Weights of a small GPT-style language model, trained from scratch on English Wikipedia: biases.
MLP neurons of a small language model. Each row is named by its layer, matrix (up: input weights; down: output weights) and neuron, and shows model dimensions 48-111. Each number is 50 + 15 x the weight over its row's rms, rounded and kept within 0 to 99.
After each neuron's rows, "fires on" lists the tokens most often at its 100 highest values on Wikipedia text that the model never trained on.

L3.up301:85 61 26 46 76 59 43 56 28 27 39 60 61 59 26 56 57 44 61 64 43 60 52 51 72 51 47 44 51 53 48 50 64 45 41 00 38 33 22 35 52 53 86 50 51 50 63 55 40 59 39 44 50 64 42 29 42 40 71 44 58 48 35 38
L3.down301:78 32 33 53 66 81 39 73 48 70 53 33 47 18 63 70 40 41 75 39 69 80 41 48 74 63 61 57 83 40 47 44 56 52 61 47 70 37 34 50 28 61 54 47 29 74 59 41 70 63 72 48 54 53 46 21 90 39 54 64 34 50 38 60
fires on: "beg", "e", "ve", "activ", "initi", "bas"

L6.up60:51 51 91 44 43 54 64 65 56 65 58 72 55 53 34 40 43 52 49 18 55 33 43 66 40 79 36 33 24 56 50 49 56 44 51 39 71 61 31 40 40 57 42 32 39 46 51 26 83 61 55 29 46 46 53 42 61 18 52 53 54 01 68 51
L6.down60:43 53 74 39 65 41 28 55 48 61 49 42 63 58 53 38 48 67 48 67 52 32 55 65 49 61 56 46 38 75 48 63 59 26 57 54 73 58 69 30 41 55 42 51 68 49 15 47 68 56 52 53 53 36 45 92 52 52 82 32 39 53 68 75
fires on: "de ", ".", "Le ", "-", "u "

L3.up253:49 48 49 41 26 68 19 24 56 51 51 52 54 35 34 72 81 48 49 51 63 37 48 36 46 59 67 34 64 52 79 43 40 54 39 52 51 43 47 65 50 63 75 38 62 66 61 26 22 50 56 28 32 63 38 61 56 34 48 46 74 34 12 51
L3.down253:49 52 43 29 19 45 51 53 59 19 58 28 62 40 49 47 26 47 68 73 22 37 70 26 52 47 25 65 37 58 53 25 45 46 32 37 50 69 37 50 63 65 38 67 27 20 52 59 63 27 35 44 41 35 78 40 49 19 69 32 52 25 56 26
fires on: "s", "ing", "k", "ish", "Division "

L3.up1039:46 49 63 43 37 45 64 66 78 49 55 67 45 61 41 09 78 41 42 39 32 61 43 50 74 50 64 41 26 51 66 71 55 66 24 47 43 43 42 39 25 51 49 68 47 78 52 33 71 48 81 31 64 47 17 42 64 63 66 74 32 75 41 59
L3.down1039:47 49 47 49 50 28 34 45 51 48 71 45 63 46 70 96 35 40 54 62 61 40 61 47 72 56 44 36 51 68 33 43 46 58 56 35 75 45 67 69 44 40 59 26 63 49 83 59 25 60 49 49 66 30 42 65 18 39 46 41 81 22 70 66
fires on: "e", "e ", "o", "Sy", "ves ", "ed "

L6.up1257:61 69 52 64 83 54 61 46 47 27 55 41 64 68 43 46 29 55 20 77 38 40 59 60 45 25 58 45 56 59 32 65 43 42 60 17 55 51 47 29 46 55 59 73 30 67 67 79 44 29 56 69 66 65 66 49 52 57 41 41 29 49 42 37
L6.down1257:42 30 34 54 63 47 58 57 43 48 23 71 75 40 71 55 80 68 49 73 46 79 38 60 80 48 58 77 44 34 42 71 49 56 32 41 48 38 41 69 61 82 50 53 37 64 53 35 62 81 49 62 22 37 32 58 50 46 55 69 60 35 57 45
fires on: "and ", "of ", "Wh", "\n", "% "

L3.up754:50 51 39 63 44 29 42 54 36 70 62 43 21 36 54 33 50 59 34 35 58 46 57 60 48 46 85 76 51 33 43 68 25 69 47 55 65 46 32 62 34 64 53 50 66 54 77 49 51 63 47 51 58 71 47 48 55 67 86 58 13 58 64 56
L3.down754:49 74 61 39 56 63 68 38 45 65 44 59 45 56 33 43 50 42 61 32 56 49 25 50 05 27 25 64 53 46 58 49 34 62 43 45 30 49 28 75 56 26 82 31 64 59 65 86 57 63 43 60 39 71 67 50 58 61 55 37 31 61 31 55
fires on: "all", "exp", "es", "tor", "sc"

L8.up1198:29 63 52 61 52 60 49 45 57 62 31 45 44 63 55 32 73 51 50 53 39 63 73 57 76 53 62 66 65 65 52 72 61 37 71 32 52 81 58 86 95 40 60 44 44 53 31 26 40 44 39 45 35 46 36 92 57 42 50 28 37 42 70 76
L8.down1198:70 54 59 44 60 55 47 49 68 43 34 27 65 45 47 63 68 40 48 68 47 39 48 38 41 50 49 61 54 64 33 32 51 20 47 42 48 66 22 39 15 36 31 27 44 50 29 50 26 58 56 67 38 54 21 40 35 65 45 45 33 35 78 67
fires on: ".", "W", "2"

L8.up1523:52 70 49 52 77 52 23 63 50 39 51 62 45 44 56 51 69 69 68 68 41 21 60 59 70 54 74 29 31 51 38 57 66 35 59 40 39 65 32 58 66 63 48 16 47 34 46 57 56 55 47 52 67 50 16 49 26 54 56 37 33 48 40 17
L8.down1523:47 40 31 56 48 51 54 70 53 47 28 36 59 42 66 42 29 54 35 34 50 39 55 47 75 57 89 43 54 56 52 59 28 47 52 38 62 32 56 57 14 67 67 58 20 54 37 74 65 46 50 45 37 65 18 55 45 59 87 54 56 49 66 83
fires on: "V", "C", "J", "par", "Franc", "guitar"

L3.up1444:56 55 40 80 48 34 39 48 48 40 60 66 29 24 51 31 65 61 54 62 27 25 45 46 50 46 72 24 39 46 60 57 35 38 70 40 72 42 38 53 46 31 39 46 66 52 68 52 19 39 54 16 48 48 35 56 52 47 32 49 66 41 53 62
L3.down1444:66 16 48 53 38 66 20 00 77 56 45 57 49 44 39 54 58 60 72 44 44 42 50 34 51 53 51 79 34 53 48 56 82 51 27 58 26 49 45 48 48 35 59 50 58 51 58 70 27 65 65 67 48 70 48 21 57 41 56 62 43 26 28 36
fires on: "er", "er ", "ther ", "director ", "tor ", "ator "

L6.up267:71 22 36 47 69 49 60 53 32 51 57 28 30 48 51 43 24 53 54 45 55 39 35 56 32 49 68 59 57 56 44 49 17 83 48 58 55 73 51 66 46 49 56 26 38 39 45 49 47 49 64 62 40 48 64 56 42 41 50 46 44 24 71 64
L6.down267:74 44 71 19 35 55 37 37 47 60 66 71 52 39 70 55 36 25 40 55 76 42 57 42 43 44 48 48 47 48 28 62 75 69 31 58 45 65 56 54 71 38 43 36 34 55 56 77 09 41 64 55 58 81 60 60 24 35 21 75 27 64 57 38
fires on: "O", "A", "ian"

L6.up83:64 31 31 22 71 44 46 51 29 44 38 48 56 60 50 43 32 48 58 68 53 50 44 43 71 57 53 58 66 26 24 64 62 53 62 51 22 23 54 51 32 14 62 52 58 62 54 64 50 15 87 14 59 54 38 65 49 54 48 36 36 40 46 38
L6.down83:68 64 68 52 43 60 48 43 37 54 24 46 79 48 36 46 52 76 50 39 41 82 24 46 53 66 38 65 44 54 54 70 42 36 50 26 47 57 25 49 44 84 64 22 49 45 68 75 63 35 47 35 53 67 53 48 22 39 46 33 43 34 37 55
fires on: "A", "1", "Co", "Be", "Fre", "el"

L8.up1754:23 55 31 83 24 75 61 50 50 47 27 59 30 84 59 70 39 22 86 45 66 48 52 75 50 38 61 86 53 35 30 35 48 68 76 51 55 58 71 15 32 78 53 48 62 29 35 55 32 67 57 51 59 38 41 47 46 45 56 47 32 48 60 55
L8.down1754:44 39 47 61 54 48 57 73 29 29 26 38 65 39 58 65 30 62 35 79 40 75 35 55 35 48 42 54 56 38 49 55 18 32 31 28 62 47 64 75 48 42 66 40 04 08 89 38 34 63 52 49 26 45 22 64 56 36 11 63 59 61 75 47
fires on: "b", "October "

L3.up631:44 47 42 36 41 58 51 54 46 58 53 70 92 47 41 34 28 66 58 55 52 44 31 75 62 56 61 36 28 67 45 71 59 55 63 49 56 39 34 19 67 40 63 36 52 65 54 50 38 40 46 62 35 49 45 56 50 48 36 50 48 46 61 36
L3.down631:52 30 68 49 49 37 67 57 84 60 65 61 57 67 47 55 44 55 47 44 49 70 60 47 41 36 24 51 81 62 60 78 92 61 57 27 41 38 53 74 43 50 52 82 62 58 38 38 49 53 52 75 41 49 52 39 33 38 49 40 48 23 56 54
fires on: "ep", "er ", "or ", "t ", "one ", "this "

L3.up159:24 48 50 49 58 44 27 68 34 44 52 20 36 44 46 39 48 54 80 21 42 57 73 36 32 46 52 61 59 79 53 39 83 40 69 45 62 61 65 52 31 44 47 62 42 49 27 36 46 76 39 49 77 41 48 34 49 42 67 55 47 43 41 32
L3.down159:74 38 40 72 88 37 50 33 39 45 39 36 59 55 59 34 36 32 26 44 15 45 43 65 42 21 45 54 18 32 54 44 37 61 17 54 52 39 59 59 67 40 67 54 60 48 67 48 68 48 52 58 46 52 57 49 38 45 82 42 41 58 36 68
fires on: "al ", "r", "ant", "z", "st", "qu"

L3.up1305:35 56 71 77 62 40 48 52 51 64 43 47 60 42 79 39 30 61 36 66 36 58 31 51 58 42 46 99 66 13 30 39 52 30 57 67 31 46 59 30 42 47 58 50 63 45 49 57 55 62 45 32 67 59 53 45 47 22 69 57 49 47 56 36
L3.down1305:52 58 34 53 39 50 50 33 88 44 34 36 41 33 75 44 61 81 46 24 63 59 51 37 71 24 47 37 45 51 46 59 59 48 26 74 47 31 43 33 61 58 35 62 39 57 68 57 50 44 50 56 35 46 82 67 56 32 47 56 50 40 56 46
fires on: "ber", "ed ", "Ter", "O", "ti", "ea"

L8.up1183:59 49 34 34 24 62 69 53 36 79 50 36 50 42 50 57 47 34 61 55 23 45 42 51 59 77 65 43 69 76 54 37 37 38 57 46 43 64 61 64 47 30 75 33 76 42 33 56 47 34 42 39 40 51 48 93 65 50 35 48 86 56 43 65
L8.down1183:31 62 39 24 61 50 57 55 53 58 49 33 79 54 69 61 68 51 28 47 52 38 48 63 67 71 30 37 33 28 47 70 57 54 45 38 80 69 31 26 75 59 38 33 36 53 26 25 33 68 56 52 71 28 44 96 42 36 25 53 57 78 32 83
fires on: "pro", "H", "I", "Bro", "Her", "for"

L6.up1336:37 67 48 48 52 30 50 24 59 48 68 66 35 47 43 51 66 71 13 28 44 58 51 63 69 51 57 62 60 71 30 83 58 40 45 49 34 65 57 50 11 51 32 22 37 48 50 39 44 45 57 21 48 61 63 51 50 48 26 45 41 43 80 82
L6.down1336:39 54 59 63 61 79 41 61 73 49 44 55 55 66 56 60 49 52 22 42 68 31 39 63 58 53 64 67 69 39 26 69 45 61 57 33 55 30 63 57 82 37 53 65 45 44 50 41 75 51 56 58 39 62 39 59 68 35 16 45 59 37 25 40
fires on: "to ", "| ", "l", "de", "bar", "tem"

L3.up1299:45 67 72 24 39 73 59 67 55 60 78 37 54 44 69 58 58 64 46 69 39 57 63 44 49 25 65 53 68 75 70 47 50 53 55 63 34 67 43 61 33 52 89 48 39 60 65 70 32 69 61 45 84 52 48 76 79 49 52 52 41 50 17 48
L3.down1299:51 36 50 54 69 27 74 52 60 57 30 48 42 53 37 47 54 71 44 51 37 72 60 35 48 36 40 38 69 46 62 40 56 55 54 52 59 43 49 41 43 73 50 30 58 38 50 46 32 62 58 49 34 45 28 49 59 52 53 49 43 82 38 27
fires on: "i", "th", "or", "le", "E", "standing "

L3.up1228:72 60 51 22 33 39 46 73 36 35 35 44 63 76 36 65 57 05 56 45 65 63 61 16 36 40 99 41 48 51 37 36 42 59 44 45 49 57 58 52 81 42 58 42 45 23 16 68 66 99 66 52 53 12 36 40 44 55 82 63 66 54 40 38
L3.down1228:65 75 61 63 61 69 27 69 57 71 89 62 57 39 66 44 20 48 40 59 39 45 36 79 62 56 69 76 37 36 51 64 31 60 50 34 29 80 66 36 44 76 46 50 57 14 60 62 54 44 56 63 45 51 46 65 41 57 42 43 45 45 59 41
fires on: "ell", "l", "more ", "La ", "long", "ro"

L8.up407:18 33 55 76 74 40 20 58 42 58 32 39 33 50 45 39 38 73 51 74 58 49 48 46 52 51 37 59 54 50 53 70 54 48 52 39 56 64 61 60 41 70 36 40 62 73 54 57 71 57 40 56 56 53 45 58 57 38 89 62 42 48 34 51
L8.down407:67 57 66 38 29 43 46 51 54 57 53 51 49 48 40 27 33 39 61 82 44 38 50 57 48 45 19 43 49 29 36 48 47 44 78 56 49 56 39 24 38 65 52 54 45 65 45 37 60 54 63 49 34 20 61 62 30 56 71 53 31 44 67 35
fires on: "s", "re", "K", "kn", "adv", "p"

L6.up1432:52 56 47 50 60 61 46 32 54 49 34 34 50 40 60 42 33 63 48 53 49 20 34 40 40 51 32 47 33 52 59 42 64 58 55 66 72 51 51 75 41 57 51 33 69 36 57 69 21 64 57 38 53 48 36 37 34 54 51 50 41 19 61 42
L6.down1432:58 53 74 74 44 61 49 38 37 62 32 61 53 32 37 53 16 58 50 49 37 66 33 31 42 67 38 56 50 38 52 64 70 60 34 60 40 59 50 50 56 44 56 62 52 44 36 83 43 51 59 55 43 68 69 37 37 65 38 60 37 21 17 40
fires on: "i ", "-", "ang ", "ian", "u ", "ing "

L8.up298:60 51 56 38 52 55 42 80 65 64 47 56 63 32 79 39 63 36 73 50 31 46 55 55 62 25 37 55 46 39 47 37 50 59 64 27 60 23 69 40 38 57 34 47 45 41 43 36 46 44 89 16 59 10 52 46 65 47 83 50 40 38 46 66
L8.down298:56 35 36 44 63 33 55 46 31 54 37 37 55 39 43 35 31 29 72 63 47 51 57 63 59 64 23 49 16 45 50 59 44 46 35 34 64 63 21 35 61 24 38 30 53 49 47 55 65 28 58 20 42 49 50 56 87 47 72 41 59 40 43 72
fires on: "e", "ine", "ite", "a", "ane", "ance"

L6.up311:11 40 56 56 60 51 50 64 45 40 55 49 62 55 51 65 41 59 29 51 55 48 65 77 49 47 59 60 55 51 41 42 74 60 61 25 43 54 56 27 30 61 39 76 32 77 42 59 58 33 60 77 80 61 73 20 65 52 54 47 23 58 37 55
L6.down311:45 54 43 61 37 33 69 67 60 53 67 30 37 32 47 50 44 46 49 86 19 55 47 55 81 64 50 50 55 25 71 11 63 71 61 52 47 46 54 49 41 46 38 32 46 25 47 47 53 40 45 54 52 39 47 68 71 65 35 48 42 59 54 27
fires on: "to ", "/", "of ", "(", "and ", "The "

L3.up137:18 57 68 38 62 64 29 48 40 46 54 55 53 44 43 65 27 33 28 48 59 32 50 56 50 80 55 47 48 84 47 19 49 56 60 49 66 64 48 59 51 41 55 87 84 31 58 53 53 19 55 55 50 67 38 33 63 53 57 48 63 42 61 40
L3.down137:55 98 48 41 62 63 47 43 47 26 63 32 49 46 45 58 33 19 47 57 36 73 43 39 39 81 30 37 59 50 76 45 28 68 59 65 46 42 59 36 60 66 29 55 42 41 42 41 85 98 59 27 58 75 49 45 62 34 54 54 51 50 53 61
fires on: "p", "John ", ". ", "up", "him ", "along"

L6.up1353:41 66 48 58 83 59 55 45 46 36 54 51 65 42 39 51 48 65 23 45 45 59 65 61 56 25 47 49 52 59 51 48 48 31 45 62 18 50 66 43 34 42 39 42 34 23 32 31 58 99 51 57 48 60 22 45 47 56 38 42 35 64 64 70
L6.down1353:92 52 61 91 41 62 15 54 48 35 59 53 75 74 46 49 53 45 40 58 60 54 55 60 71 52 49 59 57 39 59 25 73 57 54 67 33 29 24 56 74 29 42 20 44 69 26 52 47 73 54 88 54 72 79 36 58 27 61 78 71 55 26 30
fires on: "L", "l"

L8.up1621:50 72 55 37 80 29 43 48 59 63 40 54 64 31 66 59 79 60 61 65 71 35 26 58 45 25 54 45 28 59 59 35 57 30 64 64 49 69 34 50 61 58 72 49 49 32 46 41 44 40 69 65 62 34 53 39 55 41 67 61 49 67 70 35
L8.down1621:49 80 67 40 57 44 47 63 60 69 48 41 52 56 26 32 55 43 50 38 40 54 54 40 24 65 31 57 41 27 49 32 44 75 42 54 21 53 49 42 44 48 51 37 55 42 69 29 38 60 61 52 80 40 48 80 68 48 69 66 33 51 51 40
fires on: "sp", "ab", "i", "Sci", "dep", "o"

L6.up938:71 67 61 46 59 60 46 48 59 42 34 44 66 59 70 50 31 51 47 73 67 51 48 27 62 46 64 44 32 46 37 10 09 55 37 31 48 48 65 34 56 63 62 54 65 35 35 30 55 57 35 40 64 57 55 27 25 68 48 71 16 51 81 52
L6.down938:54 27 50 64 31 35 49 46 54 68 30 54 63 46 28 50 49 57 53 38 34 86 58 81 76 38 55 35 36 46 59 64 27 46 67 77 66 70 74 77 41 48 77 52 28 63 63 68 54 69 71 57 25 45 47 53 41 54 34 42 62 16 48 45
fires on: "; ", "a ", ") ", "). ", ". ", "); "

L3.up371:44 42 51 44 51 50 62 30 69 60 47 37 49 53 52 72 22 69 60 45 39 79 59 57 56 66 57 68 44 53 34 43 44 56 60 40 27 57 27 45 51 26 56 49 67 46 55 73 47 41 79 50 57 35 52 63 56 46 61 50 40 80 45 47
L3.down371:58 50 43 48 48 51 52 69 56 42 45 60 52 47 71 68 58 31 76 36 46 09 45 65 47 60 47 53 39 43 66 36 49 40 62 34 43 34 35 29 81 74 51 34 66 39 43 17 31 26 54 56 49 54 52 63 77 40 52 47 45 26 38 53
fires on: "ent", "er", "e", "a", "el", "ent "

L8.up747:59 42 51 73 68 36 16 63 53 56 27 46 48 48 58 69 76 62 53 46 50 53 36 57 84 59 41 71 52 70 47 69 52 44 56 44 56 62 76 64 45 58 44 44 45 51 65 18 41 59 35 36 57 00 55 83 49 64 65 49 44 41 67 39
L8.down747:47 41 35 70 46 24 69 46 59 44 27 49 76 48 45 57 39 39 84 70 56 43 52 64 41 23 63 50 44 76 35 52 44 25 55 31 61 51 42 58 27 51 44 38 31 17 70 50 70 43 34 57 54 38 58 29 56 71 35 68 57 34 46 71
fires on: "re", "| ", "S", "W", "R", "N"

L3.up282:35 67 65 18 54 53 42 42 34 64 65 68 47 73 68 55 61 47 53 40 43 60 46 56 66 55 59 38 28 45 60 74 24 39 54 47 24 60 47 42 27 36 62 45 68 61 63 22 29 46 29 52 64 57 46 27 48 32 68 47 38 74 47 29
L3.down282:57 19 41 36 32 64 22 84 29 60 41 33 33 37 57 60 78 58 60 41 66 39 40 45 56 47 60 39 51 66 42 53 45 33 63 51 81 41 36 53 50 46 47 35 37 68 53 26 10 24 50 51 42 53 52 44 48 73 80 34 60 45 57 49
fires on: "es", "ing ", "e ", "ip", "ed ", "tics "

L6.up1262:40 38 50 54 73 34 51 45 30 19 64 44 56 42 38 54 36 40 65 60 33 47 50 72 78 50 62 59 32 60 51 31 29 29 23 44 56 65 38 59 65 46 45 52 60 51 60 59 48 35 50 49 15 33 49 32 54 61 58 58 93 89 44 67
L6.down1262:47 40 09 61 65 64 61 30 33 38 34 38 58 73 65 50 33 30 77 64 53 50 88 77 56 60 69 49 61 36 28 33 44 31 32 51 52 70 45 43 46 29 51 54 62 49 38 67 43 43 40 49 36 32 62 45 49 50 52 71 48 49 49 91
fires on: "I", "Me", "have ", "high"

L6.up1594:71 49 50 24 48 55 46 47 42 63 73 60 20 61 71 70 45 50 34 74 29 44 35 28 43 45 67 69 36 49 44 60 71 59 50 42 52 69 55 68 62 77 09 26 50 38 25 77 35 38 46 61 68 72 41 40 61 36 50 27 44 54 58 56
L6.down1594:34 51 63 20 50 52 65 39 50 51 53 68 37 65 55 58 21 48 36 63 34 32 49 40 50 80 32 78 35 14 55 69 53 37 64 39 60 62 38 65 63 38 32 37 21 40 72 76 38 60 61 26 38 63 43 46 21 61 30 49 67 60 49 82
fires on: "A"

L8.up1170:39 15 43 30 57 39 39 62 10 55 46 16 56 54 57 44 35 60 59 35 49 37 68 10 44 41 59 41 61 52 33 27 56 47 23 39 33 58 30 32 69 42 43 55 66 60 51 81 37 49 53 39 45 43 46 53 67 36 58 36 96 30 56 49
L8.down1170:41 48 39 31 68 59 44 47 40 42 57 55 49 48 70 38 12 59 41 27 28 61 54 64 82 83 54 84 66 52 38 55 39 72 50 48 52 43 51 61 29 60 59 30 28 19 25 60 65 64 56 23 54 54 46 50 52 51 39 46 16 73 45 46
fires on: "E", "A", "1", "6", "re"

L3.up468:28 50 79 63 27 47 59 60 46 44 57 60 67 32 60 68 57 30 41 51 48 31 52 59 34 54 25 60 54 39 65 35 49 51 28 61 25 56 38 56 15 58 50 57 56 58 59 52 41 44 57 57 45 39 51 59 54 38 51 83 61 30 66 76
L3.down468:23 62 45 50 39 44 47 72 60 67 48 61 37 68 52 43 49 51 58 29 24 54 83 64 51 33 46 48 30 39 55 48 44 46 48 38 68 73 47 58 44 27 79 70 15 66 72 62 61 36 32 39 70 62 68 49 46 40 21 44 37 44 60 54
fires on: "a ", "ing", "o ", "ang", "o", "i"

L6.up1192:28 48 53 44 57 44 31 42 50 57 42 38 30 77 50 41 49 63 11 61 72 47 55 43 50 59 79 38 52 66 46 53 44 56 31 32 34 70 59 40 44 75 28 46 76 55 63 21 55 62 42 46 62 69 33 45 41 44 64 54 30 33 50 63
L6.down1192:65 60 65 32 20 47 41 37 46 46 51 55 68 37 22 68 62 50 53 57 54 45 40 60 36 37 37 33 34 88 59 62 47 78 43 35 61 28 58 53 49 60 59 51 51 58 49 62 91 54 74 64 63 60 82 61 19 15 29 46 44 34 63 37
fires on: "p", ".", "s"

L8.up399:37 34 68 76 44 68 76 60 40 40 54 63 45 41 55 09 41 60 32 72 38 51 61 51 48 54 59 59 48 69 82 46 68 50 55 31 36 61 69 24 60 23 50 55 55 51 22 50 42 49 46 62 52 61 40 55 40 61 55 52 54 32 30 29
L8.down399:62 55 48 75 47 31 42 42 68 48 75 40 62 66 59 60 36 74 48 65 43 41 78 46 59 44 25 33 56 39 36 56 55 61 50 48 56 68 37 63 37 31 44 81 68 72 49 41 49 83 35 40 39 47 47 38 59 61 49 44 70 58 64 49
fires on: "L", "l", "m"

L8.up119:37 51 61 40 49 46 83 38 33 63 80 43 42 50 57 36 66 41 69 52 51 47 31 30 33 61 71 48 61 55 48 57 55 41 47 53 54 67 76 56 26 43 32 64 42 56 51 42 57 50 19 77 32 49 51 80 61 53 34 61 58 53 27 68
L8.down119:34 42 58 44 52 58 41 60 41 54 34 48 80 65 86 62 45 29 43 32 53 63 08 78 38 42 52 46 50 42 74 57 59 35 46 43 47 36 48 29 62 51 55 82 39 38 40 61 61 24 62 42 65 70 36 54 92 51 74 57 25 54 45 43
fires on: "0", "9", "I", "U", "pro"

L3.up183:69 65 51 31 53 54 46 34 62 67 55 53 26 46 60 74 41 36 21 49 24 66 51 49 35 52 47 35 45 32 52 43 46 55 53 65 26 48 35 55 58 16 53 50 45 37 81 85 41 70 69 44 72 57 40 64 39 20 38 33 46 46 60 36
L3.down183:72 52 41 35 47 34 46 43 26 38 46 64 77 24 54 38 41 39 79 58 31 65 73 73 59 62 53 20 69 52 63 43 49 43 61 71 43 28 34 31 59 55 66 62 35 64 62 48 69 47 47 32 69 23 45 53 59 41 57 62 70 46 40 44
fires on: "ent ", "for", "es", "el", "er", "or"

L3.up646:28 51 64 32 64 73 58 44 54 57 45 49 17 45 72 21 55 60 44 39 60 42 66 37 49 60 54 58 60 49 67 41 81 53 61 61 50 40 47 65 37 15 79 62 38 58 35 63 27 53 46 38 52 48 72 29 59 56 58 74 54 76 58 50
L3.down646:61 25 29 67 53 45 46 21 35 49 50 34 37 41 47 44 29 50 75 32 55 82 77 55 57 51 82 57 37 68 42 91 22 48 39 07 78 52 56 39 40 43 57 54 88 69 59 61 65 39 69 36 26 68 37 47 56 51 45 55 43 40 52 28
fires on: "z", "qu", "v", "al ", "c", "rig"

L6.up866:46 62 48 35 48 28 35 37 43 35 36 60 61 59 60 48 23 45 56 55 46 34 38 88 67 54 59 44 22 64 63 44 33 42 80 04 63 69 22 47 81 25 61 21 40 23 40 28 42 21 58 32 20 78 42 45 50 67 55 27 43 57 60 58
L6.down866:40 56 44 52 58 38 53 37 35 70 13 39 66 41 36 52 38 70 61 53 33 18 29 52 51 45 42 60 49 52 48 54 33 38 81 38 38 60 42 73 60 50 17 44 43 51 33 83 65 18 46 86 57 43 47 54 56 55 61 47 53 61 25 56
fires on: "B", "par"

L6.up974:53 41 47 55 70 45 35 59 68 77 40 60 62 41 23 59 31 58 32 44 43 54 48 31 82 54 58 35 43 76 48 39 51 17 53 82 69 48 72 53 59 37 67 62 73 27 37 64 52 44 82 34 32 53 37 80 74 50 78 48 33 54 57 70
L6.down974:56 59 65 50 49 76 41 70 40 31 60 19 43 35 63 43 76 30 52 62 37 30 55 66 18 38 59 39 38 65 58 32 29 37 25 23 48 68 21 78 54 69 52 39 34 58 36 60 42 48 36 44 42 47 54 52 60 67 38 51 52 50 43 36
fires on: "\"", ".", "us ", "'", " "

L3.up1266:79 29 24 61 56 46 49 46 41 46 50 50 27 61 70 37 54 33 41 50 55 49 52 97 26 56 57 50 35 65 62 66 37 43 48 48 88 51 67 79 59 37 45 46 71 35 45 43 50 73 60 61 37 46 28 41 59 36 53 58 50 68 80 62
L3.down1266:47 64 49 50 25 50 39 57 63 46 66 28 44 48 55 61 46 50 44 28 11 47 62 56 45 87 22 51 00 69 61 76 58 52 38 47 77 81 42 44 42 52 54 58 61 36 52 46 47 58 63 48 59 59 49 58 32 33 28 70 49 49 47 40
fires on: "ath", ": ", "ani", "ell", "ew", "inn"

L6.up665:50 14 39 57 35 32 20 79 40 56 64 64 75 64 49 36 55 72 47 27 52 57 57 57 69 64 57 48 47 70 18 59 78 43 43 73 17 55 39 63 12 80 56 48 77 41 45 61 53 62 74 20 58 63 58 60 56 45 74 44 57 32 40 48
L6.down665:60 56 17 36 47 55 49 58 62 25 49 83 79 23 34 38 66 34 73 66 38 43 43 58 40 57 28 60 37 68 50 40 51 48 57 57 63 38 48 63 77 18 84 24 62 57 45 38 69 52 29 37 44 40 44 55 61 24 31 38 49 42 47 54
fires on: " ", "\\", ".", "="

L3.up1644:48 38 28 53 61 63 69 34 63 63 54 41 40 62 52 56 77 52 63 68 45 32 48 50 50 36 55 55 33 79 62 50 58 68 50 63 79 85 40 32 52 89 32 35 50 47 67 65 53 59 52 19 58 43 21 37 41 48 72 66 47 53 62 74
L3.down1644:25 48 66 52 41 49 63 47 67 36 30 32 49 46 66 50 35 68 61 67 51 41 47 74 60 47 35 82 55 51 56 19 35 38 20 40 61 34 41 72 36 34 39 65 44 43 50 59 52 33 40 36 49 76 48 56 58 36 86 43 56 64 22 47
fires on: "b", "ant", "k", "d", "Website", "4"

L6.up1075:34 55 35 64 50 53 83 51 18 39 65 83 35 48 54 33 67 63 47 67 36 70 59 51 42 42 53 14 43 92 76 27 47 54 74 22 27 54 43 60 72 42 52 68 46 73 59 19 28 46 44 53 60 77 60 47 63 58 57 51 59 41 38 62
L6.down1075:57 50 55 49 48 55 28 24 27 57 13 53 65 44 51 57 60 54 47 62 45 42 51 58 71 38 54 48 47 39 70 45 69 43 29 48 27 52 27 66 38 40 12 61 48 48 57 74 45 55 66 50 51 65 43 64 51 42 46 47 07 63 68 46
fires on: "er", "tor ", ". ", "um", "man ", "er "